config.yaml
positions: "learned"
schedule: "wsd"
train_tokens: 446500000
MLP neurons of a small language model. Each row is named by its layer, matrix (up: input weights) and neuron, and shows model dimensions 128-191. Each number is 200 + 20 x the weight over its row's rms, rounded and kept within 0 to 999.
A block is one neuron, or neurons of one layer that tend to fire together. After each block is what it responds to, as a language model described it from the Wikipedia text at the highest values.

L7.up164,204,182,210,182,241,165,189,189,174,196,206,210,191,184,212,185,200,205,181,207,219,253,206,196,207,192,205,217,204,151,183,232,221,207,204,233,217,181,223,193,212,216,176,180,192,181,183,223,221,175,211,180,191,166,192,188,189,206,202,231,209,204,238,192
L7.up169,182,187,180,192,221,233,212,186,229,251,216,197,213,155,188,167,178,204,176,173,185,175,186,185,185,176,218,162,234,207,175,221,222,205,181,220,204,197,193,186,194,222,215,200,214,192,210,222,218,200,231,196,199,200,205,213,235,193,217,169,223,187,203,194
L7.up217,229,178,185,221,207,231,233,202,224,243,179,193,217,228,189,217,199,199,169,190,239,195,164,200,159,191,221,208,215,245,167,174,217,207,169,197,204,235,197,191,162,205,219,226,173,243,207,205,193,211,217,199,197,183,187,195,198,197,178,171,218,201,214,192
L7.up289,152,197,192,193,193,199,227,181,193,200,233,208,183,191,187,208,207,176,213,239,184,160,218,207,171,206,245,223,171,166,160,193,218,203,216,164,203,184,165,218,197,177,190,221,196,211,199,200,219,184,187,195,198,214,186,213,210,199,207,247,246,203,188,181
L7.up314,232,180,153,144,183,201,210,222,190,233,221,188,182,216,161,185,175,161,194,198,184,167,184,204,174,216,206,209,231,187,175,177,211,181,192,220,185,229,203,227,214,180,234,218,174,196,210,176,213,204,218,233,192,247,199,173,228,175,185,218,207,204,189,202
L7.up365,204,173,166,218,216,174,189,155,241,210,206,200,194,228,159,227,215,239,199,192,191,167,229,199,193,202,206,187,214,197,141,196,235,236,207,237,191,219,216,176,192,187,234,183,198,175,176,188,213,205,185,216,187,193,191,195,216,209,230,162,231,212,209,202
L7.up403,192,210,217,178,223,214,208,197,223,170,225,234,210,200,215,208,214,198,175,181,190,203,218,207,225,198,221,193,195,167,199,224,219,178,204,154,202,215,160,212,185,183,199,199,153,198,198,185,192,174,215,212,199,206,190,208,224,183,159,185,209,158,189,209
L7.up469,205,198,192,207,201,196,127,209,201,204,209,195,196,187,183,240,201,196,233,220,206,201,205,191,195,181,197,169,182,173,205,191,197,236,221,169,211,174,195,197,196,188,179,213,212,188,184,201,222,164,234,158,203,200,194,221,198,194,215,254,222,186,215,189
L7.up598,234,177,241,208,235,213,212,218,191,220,194,172,206,217,206,159,208,183,196,256,210,185,181,185,199,207,203,184,199,189,169,220,214,226,213,220,213,178,177,166,190,215,222,217,220,195,211,199,202,180,181,207,194,176,164,185,210,207,228,202,235,178,216,216
L7.up651,206,188,196,208,223,171,207,165,232,240,189,167,197,199,182,186,197,233,206,210,204,214,210,188,179,175,188,205,214,185,169,177,215,219,160,244,221,176,187,206,188,212,240,209,186,218,189,192,184,202,184,178,246,174,169,202,191,225,203,225,235,180,216,187
L7.up656,207,195,208,183,200,226,218,166,195,216,186,208,195,234,188,192,204,165,202,175,175,196,182,189,201,164,199,184,184,214,221,196,197,226,219,213,208,225,198,195,165,207,222,183,235,184,188,194,199,177,196,202,217,223,181,204,177,194,196,194,192,211,211,190
L7.up713,242,199,237,202,224,204,221,166,211,172,167,214,202,200,179,241,192,167,176,203,199,192,206,202,190,214,210,258,222,189,159,226,182,224,212,220,198,214,161,203,176,214,215,171,185,216,211,202,205,185,185,206,208,185,141,203,191,231,197,205,215,193,207,210
L7.up736,230,242,213,203,191,212,206,214,185,234,204,174,204,154,186,187,209,170,234,199,238,204,149,206,216,169,187,207,199,207,190,194,153,194,190,217,206,192,214,205,194,209,197,197,217,184,191,180,197,198,221,204,215,196,186,221,240,222,214,217,194,208,194,181
L7.up862,214,232,203,143,209,196,177,186,214,172,227,184,202,171,193,206,199,205,217,180,173,167,225,212,220,222,203,212,237,212,162,211,183,230,207,206,186,186,196,197,202,178,222,188,191,208,210,180,188,176,199,211,215,179,182,183,264,214,250,204,225,229,195,234
L7.up909,225,215,202,227,213,182,185,199,175,219,193,174,170,247,192,198,222,205,188,172,194,208,156,221,188,208,235,132,183,207,188,197,239,215,187,214,206,184,179,221,164,232,212,248,182,168,199,213,225,190,197,202,166,210,201,173,196,216,193,219,206,214,178,199
L7.up983,209,201,192,176,201,228,165,189,212,201,189,213,216,226,165,184,178,188,244,182,210,221,220,190,214,151,208,226,211,197,214,197,220,180,223,182,205,208,180,205,188,196,203,189,165,205,221,204,199,183,209,208,191,185,203,195,217,197,228,207,193,188,181,226
Opening quotes and brackets

L7.up11,183,170,222,197,201,167,219,223,189,203,194,175,206,200,192,199,197,185,215,237,196,176,158,231,205,210,185,173,187,243,189,204,218,188,196,140,234,166,190,224,220,211,197,225,227,197,185,202,189,198,195,201,211,213,183,235,197,183,201,199,186,195,173,220
L7.up182,197,186,213,206,199,148,230,234,190,192,217,193,221,187,181,195,190,179,174,202,198,193,234,201,211,206,210,203,195,178,165,217,182,224,198,226,229,178,213,225,202,189,196,250,236,185,216,224,179,167,190,199,214,159,166,178,225,219,185,218,221,188,172,208
L7.up211,205,219,166,216,193,179,188,189,235,219,224,227,202,190,185,215,208,226,242,198,198,193,174,167,226,182,223,207,203,217,191,201,211,197,211,198,197,210,165,201,231,178,183,197,163,192,207,200,214,191,255,228,196,230,226,172,206,205,196,194,191,170,224,239
L7.up286,217,201,209,183,195,207,192,207,246,209,208,191,239,201,208,172,191,204,177,181,215,206,212,210,225,172,229,242,163,192,211,213,183,198,217,185,231,199,190,200,188,230,213,194,192,208,209,194,211,201,199,216,194,207,204,202,230,211,220,184,192,194,212,198
L7.up359,182,195,219,171,211,178,188,189,178,220,178,188,187,165,173,211,205,193,179,224,220,194,202,179,228,200,221,234,233,202,193,221,221,183,191,203,230,219,198,201,202,191,189,195,210,201,179,226,185,185,228,221,208,176,179,222,221,212,208,184,180,177,203,235
L7.up395,192,220,226,214,197,193,210,202,218,202,202,178,229,183,191,161,193,197,195,203,181,197,200,210,227,188,214,171,171,216,211,199,173,191,186,198,169,206,187,200,204,197,211,194,177,210,187,181,210,229,195,190,203,191,239,159,229,156,208,175,231,206,218,187
L7.up435,211,180,221,146,235,181,154,200,162,229,210,195,207,224,153,233,182,201,225,226,203,206,193,209,235,158,231,178,165,180,193,197,155,189,239,224,193,153,208,213,197,181,191,169,175,188,185,210,221,199,214,205,215,222,213,199,242,193,202,182,221,192,209,204
L7.up549,199,215,182,229,184,182,212,237,193,195,208,220,193,159,211,193,175,182,168,226,222,207,203,209,231,210,198,189,166,206,167,207,220,209,226,182,207,209,192,226,191,211,205,231,222,215,203,220,210,194,214,211,199,221,201,182,171,212,196,187,192,184,224,198
L7.up558,216,199,198,200,189,197,169,201,232,190,199,194,190,175,192,223,234,189,179,202,177,233,206,192,212,202,167,169,197,178,192,195,226,187,191,219,165,215,184,197,177,213,208,202,236,215,197,206,185,212,251,198,201,199,200,190,202,162,170,177,216,162,198,166
L7.up559,230,231,180,196,237,218,188,228,216,227,188,210,200,221,147,186,177,220,203,214,190,193,173,189,237,188,210,203,160,192,206,209,196,208,223,185,228,209,189,235,216,215,174,179,195,205,199,238,197,215,210,181,184,231,200,216,206,199,180,200,197,215,227,194
L7.up586,178,168,187,200,194,200,167,217,238,202,182,202,215,221,204,210,176,205,189,192,169,213,193,208,209,180,210,194,203,205,188,195,177,226,186,190,218,178,149,225,242,160,176,198,171,191,215,205,219,212,222,196,216,204,202,222,236,181,191,169,204,175,232,220
L7.up666,178,207,212,198,186,173,181,176,187,180,211,186,216,194,191,230,210,201,174,211,187,195,171,214,209,166,186,224,213,216,179,166,181,184,238,219,183,212,196,164,226,205,215,173,185,185,234,197,214,213,224,188,201,214,226,206,176,229,196,192,195,177,226,226
L7.up689,223,198,182,203,193,182,190,191,174,207,224,204,202,207,172,210,199,203,193,214,252,198,164,193,187,192,179,201,159,183,186,211,235,202,215,184,214,198,207,168,178,180,181,201,219,159,182,188,198,178,198,212,178,192,246,184,183,184,171,183,165,180,172,216
L7.up863,237,206,193,221,238,220,190,169,180,245,190,195,191,201,191,155,192,211,175,205,186,208,220,207,193,203,212,201,210,204,203,225,211,234,213,168,188,208,202,214,163,203,173,172,215,214,230,212,221,217,216,173,171,191,200,183,186,195,187,221,204,201,175,195
L7.up887,207,199,217,208,184,151,196,217,182,232,203,181,226,184,183,204,240,185,189,208,201,180,183,220,193,186,203,215,202,220,197,193,215,149,191,214,205,173,197,222,222,216,185,208,191,185,189,173,202,149,214,198,208,172,194,207,202,188,188,199,214,193,196,163
L7.up965,201,181,188,202,192,186,234,195,207,196,197,228,236,180,207,179,207,165,148,186,189,225,237,220,190,181,194,197,193,178,198,201,170,187,233,209,227,231,213,208,197,185,233,186,221,189,206,178,198,206,189,239,221,205,224,204,192,210,209,206,196,150,234,179
Periods in abbreviations

L2.up487,153,228,166,188,180,174,197,196,204,219,197,260,208,177,192,169,205,189,197,215,194,222,200,223,189,198,173,199,167,194,189,193,242,182,207,211,229,203,186,230,199,185,180,187,189,214,158,163,209,210,205,210,174,204,194,191,154,227,180,180,193,213,218,211
Word-initial fragments

L8.up357,191,160,214,220,200,228,208,186,201,157,227,171,222,206,220,173,199,222,214,200,191,175,171,243,200,239,213,188,199,213,185,169,198,184,173,190,180,200,217,172,235,205,219,181,195,238,192,189,191,187,183,189,211,208,191,186,189,226,224,211,192,237,204,175
L8.up743,175,197,171,235,218,207,250,175,191,202,216,212,228,194,203,195,194,196,194,220,168,177,168,195,232,220,170,148,185,201,180,195,203,216,221,225,186,217,197,226,208,201,196,220,214,182,206,196,220,176,195,252,234,211,214,188,212,207,177,199,225,198,183,217
L8.up808,219,181,203,247,208,196,231,206,207,209,208,222,210,212,206,205,196,190,186,206,180,222,206,229,220,191,199,193,208,188,205,195,200,186,193,220,162,210,197,218,186,197,196,199,194,211,195,194,213,203,209,190,207,195,187,204,186,189,256,159,208,225,194,233
L8.up878,195,186,209,224,194,202,193,211,220,196,157,208,180,167,209,180,179,206,191,241,158,168,185,171,240,203,217,232,220,212,210,207,216,197,226,217,196,201,152,186,195,138,196,199,223,209,221,206,233,189,174,191,213,201,196,212,197,190,191,196,211,218,222,183
Trailing digits in measurements

L7.up56,176,165,202,176,217,204,201,163,202,181,190,208,209,203,197,194,210,202,198,210,174,205,214,205,229,198,221,180,230,187,210,189,221,206,191,172,190,223,213,224,209,203,202,174,185,167,198,205,219,195,221,228,186,204,220,225,161,207,208,219,199,195,202,206
L7.up117,206,170,149,244,174,192,222,249,202,177,208,193,213,203,175,170,191,160,201,205,178,213,204,174,200,222,195,180,194,200,195,211,182,184,209,234,213,231,193,218,237,197,180,225,185,198,143,182,206,215,168,207,218,184,186,209,187,223,215,193,197,200,196,189
L7.up277,228,171,178,196,206,187,209,209,181,194,177,229,198,196,169,233,181,203,233,178,177,158,204,201,223,188,201,172,159,213,183,208,192,178,216,194,209,202,234,195,204,197,183,205,189,239,213,177,194,228,195,198,195,189,188,220,198,193,198,203,191,187,188,192
L7.up328,200,177,196,203,189,201,220,195,225,174,221,184,239,185,210,211,193,216,183,188,146,204,213,180,202,189,207,174,228,183,206,188,180,202,212,207,231,193,192,189,190,191,181,173,209,194,199,202,173,173,220,218,175,168,196,186,180,163,195,204,215,190,181,210
L7.up337,175,212,164,204,202,201,191,224,213,209,223,212,192,207,196,197,170,142,224,231,208,191,209,196,198,171,189,223,171,199,199,219,178,201,180,189,207,206,190,197,175,218,173,221,213,184,184,201,174,194,153,206,190,176,205,204,209,170,235,201,195,172,194,181
L7.up414,231,179,198,239,212,229,219,193,238,194,210,188,224,179,191,175,175,210,146,207,184,215,187,187,207,203,209,234,175,191,173,178,185,210,199,206,185,195,218,196,198,191,213,239,178,192,201,204,194,207,190,223,207,214,194,179,161,202,257,177,223,221,198,211
L7.up430,198,197,190,221,240,220,227,186,207,202,207,218,202,180,192,216,180,211,202,208,194,178,210,203,196,185,201,217,250,202,194,197,181,196,196,207,207,199,223,199,223,190,195,209,151,211,190,209,226,183,222,238,219,193,229,226,189,224,209,221,208,228,186,179
L7.up462,222,174,213,230,215,201,236,210,211,204,244,181,233,211,209,225,199,148,183,201,207,213,154,188,164,195,194,197,176,177,188,226,194,226,195,200,239,195,196,212,212,189,210,196,196,181,168,215,186,241,220,232,201,211,180,208,183,180,225,172,230,204,180,226
L7.up486,207,222,185,224,202,224,230,210,200,227,213,176,221,232,201,201,209,177,199,216,197,204,185,203,215,212,184,197,190,172,177,218,201,187,181,205,195,180,190,194,189,181,218,190,213,185,206,189,204,242,176,181,197,187,235,196,221,197,198,199,189,212,212,243
L7.up643,164,178,205,199,213,179,181,213,176,195,205,213,207,220,228,198,188,192,232,162,194,216,176,240,220,181,196,216,174,224,180,202,189,217,165,222,176,214,201,177,189,198,178,213,213,226,215,220,182,210,149,189,191,199,206,166,194,227,211,193,228,208,188,212
L7.up662,226,198,163,216,195,242,205,205,196,193,198,222,214,188,178,229,197,211,199,237,187,213,190,221,185,199,226,177,225,203,202,230,197,191,171,189,202,227,209,188,215,204,171,182,198,196,152,168,223,210,176,209,180,187,177,187,158,218,210,184,212,171,192,162
L7.up688,245,191,196,250,225,186,223,205,216,176,201,196,196,189,171,182,229,201,215,192,188,206,210,217,204,195,181,181,232,224,227,169,201,220,215,187,210,211,179,206,182,222,206,209,192,182,215,223,179,207,232,209,237,228,216,199,211,189,198,204,219,236,202,191
L7.up751,171,222,218,167,211,214,176,201,211,237,212,208,210,202,224,164,214,181,241,209,194,181,188,224,210,173,211,214,205,192,175,206,212,193,247,180,204,212,180,194,157,195,199,209,183,237,218,208,173,191,178,195,184,237,185,216,220,200,213,200,195,244,174,203
L7.up856,176,199,161,170,211,167,199,201,176,159,177,204,224,185,200,223,185,162,236,193,167,193,228,185,217,203,200,172,181,200,205,207,174,214,191,210,214,188,160,221,203,220,198,217,200,190,176,227,221,187,195,224,201,204,240,182,189,214,198,190,187,199,185,217
L7.up870,235,204,160,178,180,213,221,183,193,169,179,177,242,202,200,184,196,187,210,197,218,190,173,212,218,191,218,210,255,171,236,223,203,220,173,153,216,196,201,198,206,203,189,201,193,208,198,164,196,212,198,227,192,232,203,178,182,201,185,167,201,218,206,206
L7.up1008,181,186,199,222,220,222,183,233,189,193,217,213,203,202,205,209,223,197,205,212,216,208,174,195,224,184,163,253,197,220,175,185,188,194,195,188,195,177,176,200,203,218,193,198,170,179,196,195,197,183,220,214,196,210,203,175,222,192,199,160,212,199,177,217
Predictable word-piece continuations

L7.up41,174,206,191,156,199,195,185,201,214,152,209,210,191,204,208,237,150,203,239,184,198,206,181,198,217,181,220,230,173,173,160,208,218,175,184,228,162,187,195,224,234,163,193,202,194,216,209,203,187,227,195,193,217,188,207,197,164,177,220,224,223,189,237,187
L7.up62,222,177,206,208,220,209,213,180,208,190,173,202,238,185,213,194,238,215,210,173,209,213,191,229,227,176,227,177,160,205,184,196,198,197,227,190,196,186,207,249,190,212,199,192,177,177,216,203,210,216,236,221,195,179,229,226,212,212,196,200,208,192,212,168
L7.up326,203,202,175,231,185,192,181,210,205,222,196,210,242,170,170,185,247,205,218,229,193,186,186,199,196,204,229,171,198,205,220,217,165,168,223,212,208,199,213,208,207,219,199,214,182,216,194,213,221,221,196,212,195,228,174,232,167,146,198,204,213,185,216,200
L7.up371,185,220,182,180,213,192,195,211,204,205,182,229,199,213,172,209,222,198,223,185,176,210,203,219,224,181,173,220,203,176,203,204,203,179,225,184,177,195,192,212,251,207,221,203,167,212,200,141,181,189,164,198,204,234,203,207,209,174,197,204,198,183,204,164
L7.up379,225,193,218,195,215,177,200,160,223,200,163,238,186,190,184,194,184,185,221,181,200,215,183,202,221,186,186,200,209,190,206,188,253,201,233,210,198,205,156,203,209,185,192,228,200,228,214,210,170,212,201,205,220,186,202,201,213,192,193,183,207,222,213,187
L7.up392,221,179,184,228,169,165,154,185,203,193,191,202,212,226,182,205,207,213,220,202,216,199,220,207,200,187,195,159,193,192,197,217,185,208,221,205,168,224,197,236,226,201,216,206,171,205,162,177,214,207,191,202,200,204,202,209,164,157,184,215,220,195,231,166
L7.up420,200,190,178,209,192,185,192,178,190,223,193,214,218,191,201,183,191,214,220,206,206,209,210,178,197,194,221,226,176,186,161,210,214,194,206,185,226,205,189,195,183,171,174,212,186,212,214,177,194,190,187,187,204,237,233,212,177,195,207,182,201,244,208,189
L7.up511,195,161,186,172,189,195,219,223,206,195,188,192,222,195,195,230,202,229,207,147,219,194,167,193,208,178,221,208,209,180,200,210,185,186,206,212,203,221,193,202,224,172,222,194,200,204,198,164,164,226,216,186,189,172,228,187,199,157,229,207,181,199,190,205
L7.up548,227,178,206,199,180,190,195,214,206,194,186,195,195,174,172,225,213,195,247,191,203,181,203,201,238,206,238,192,171,170,199,187,216,193,202,199,211,189,188,231,212,221,167,192,206,228,203,196,222,201,218,184,230,208,223,214,228,207,191,198,222,181,218,200
L7.up622,190,195,173,164,183,170,208,197,222,199,208,203,183,196,144,220,198,201,227,183,171,185,220,224,226,190,178,194,207,199,176,201,204,197,182,178,206,219,216,180,204,195,182,172,216,232,171,184,188,158,216,204,195,193,173,202,204,193,161,176,236,204,206,194
L7.up653,191,201,227,202,226,217,236,231,226,182,239,222,176,176,224,158,209,213,211,191,195,201,235,168,229,188,181,214,170,178,162,230,211,185,193,163,207,225,208,219,201,189,158,195,157,230,192,205,181,176,197,176,210,179,251,174,202,191,239,186,215,187,194,205
L7.up692,214,172,168,162,223,217,190,207,198,204,216,202,180,217,162,189,160,164,225,212,166,216,173,217,209,235,200,205,192,191,210,247,196,198,208,236,177,193,220,223,220,239,197,207,214,185,214,179,189,212,233,213,219,210,182,191,213,173,211,218,193,215,202,211
L7.up811,218,188,190,237,210,215,196,163,190,175,181,224,227,198,198,207,197,167,233,197,182,178,159,251,185,219,199,176,151,221,221,203,204,197,167,179,191,209,202,187,173,171,220,213,197,213,226,211,228,196,200,217,209,219,184,201,204,191,202,209,165,195,222,197
L7.up860,196,208,179,193,212,198,214,200,174,231,198,223,204,201,169,179,190,203,238,188,192,199,216,191,210,241,189,210,191,213,217,239,219,178,210,168,218,215,175,199,251,181,194,217,195,207,181,226,213,224,216,201,215,214,226,190,220,178,215,180,208,160,201,210
L7.up927,210,179,212,189,228,181,204,223,242,171,190,185,216,215,191,209,157,207,223,177,228,217,208,217,198,220,215,189,202,194,188,202,217,198,204,214,208,187,199,248,226,189,203,220,169,181,194,165,201,211,179,194,237,176,224,216,246,169,188,209,215,213,244,207
L7.up978,180,178,183,211,204,190,157,196,203,207,225,173,217,185,166,216,235,205,219,208,205,201,213,203,225,200,211,189,183,196,179,208,156,204,224,184,215,224,185,191,212,184,223,206,158,203,219,207,214,198,209,197,257,188,201,195,196,192,162,226,208,166,199,186
Determiners opening noun phrases

L8.up25,240,178,222,185,225,243,207,190,189,206,181,191,203,202,212,189,208,223,187,185,192,187,229,190,199,214,184,151,222,203,162,164,231,195,182,230,193,221,184,192,216,191,204,185,241,177,209,192,201,167,208,214,197,196,201,237,194,202,198,202,226,214,221,204
L8.up142,177,183,206,222,181,145,218,195,185,163,188,196,191,228,165,235,183,234,229,205,168,189,168,205,215,184,191,188,178,223,187,185,194,240,208,213,142,213,207,192,225,189,168,198,183,180,189,211,210,201,234,186,222,199,190,197,220,231,199,216,199,199,228,189
L8.up234,185,197,199,171,195,167,197,169,202,222,233,212,205,228,209,184,211,186,200,216,202,210,191,239,241,171,179,197,173,200,183,191,232,171,197,210,152,218,189,187,208,182,189,185,226,195,191,189,198,182,262,222,205,191,228,184,183,240,192,200,245,211,225,181
L8.up682,203,187,238,204,205,194,217,151,203,215,181,197,190,215,187,241,204,204,195,234,189,216,195,219,198,191,224,183,180,191,170,228,190,213,166,213,185,207,204,155,212,198,227,172,186,179,220,204,199,198,259,204,193,185,196,211,179,193,203,209,208,207,199,184
Block-ending punctuation

L2.up918,220,189,175,200,222,173,174,198,202,222,208,247,195,156,191,182,205,230,179,218,214,206,196,186,183,200,233,216,204,179,212,190,213,188,240,200,169,263,205,239,188,207,216,200,192,223,187,211,200,187,205,197,197,189,180,236,182,223,193,217,226,206,186,203
Opening punctuation marks

L2.up52,207,189,188,207,171,215,178,194,179,206,199,209,213,219,196,223,182,179,270,222,185,213,198,239,194,203,216,215,193,197,182,207,188,205,201,214,188,205,197,213,218,189,190,172,213,240,223,215,217,219,234,221,196,172,218,239,183,197,141,190,209,193,191,191
Article a and letter fragments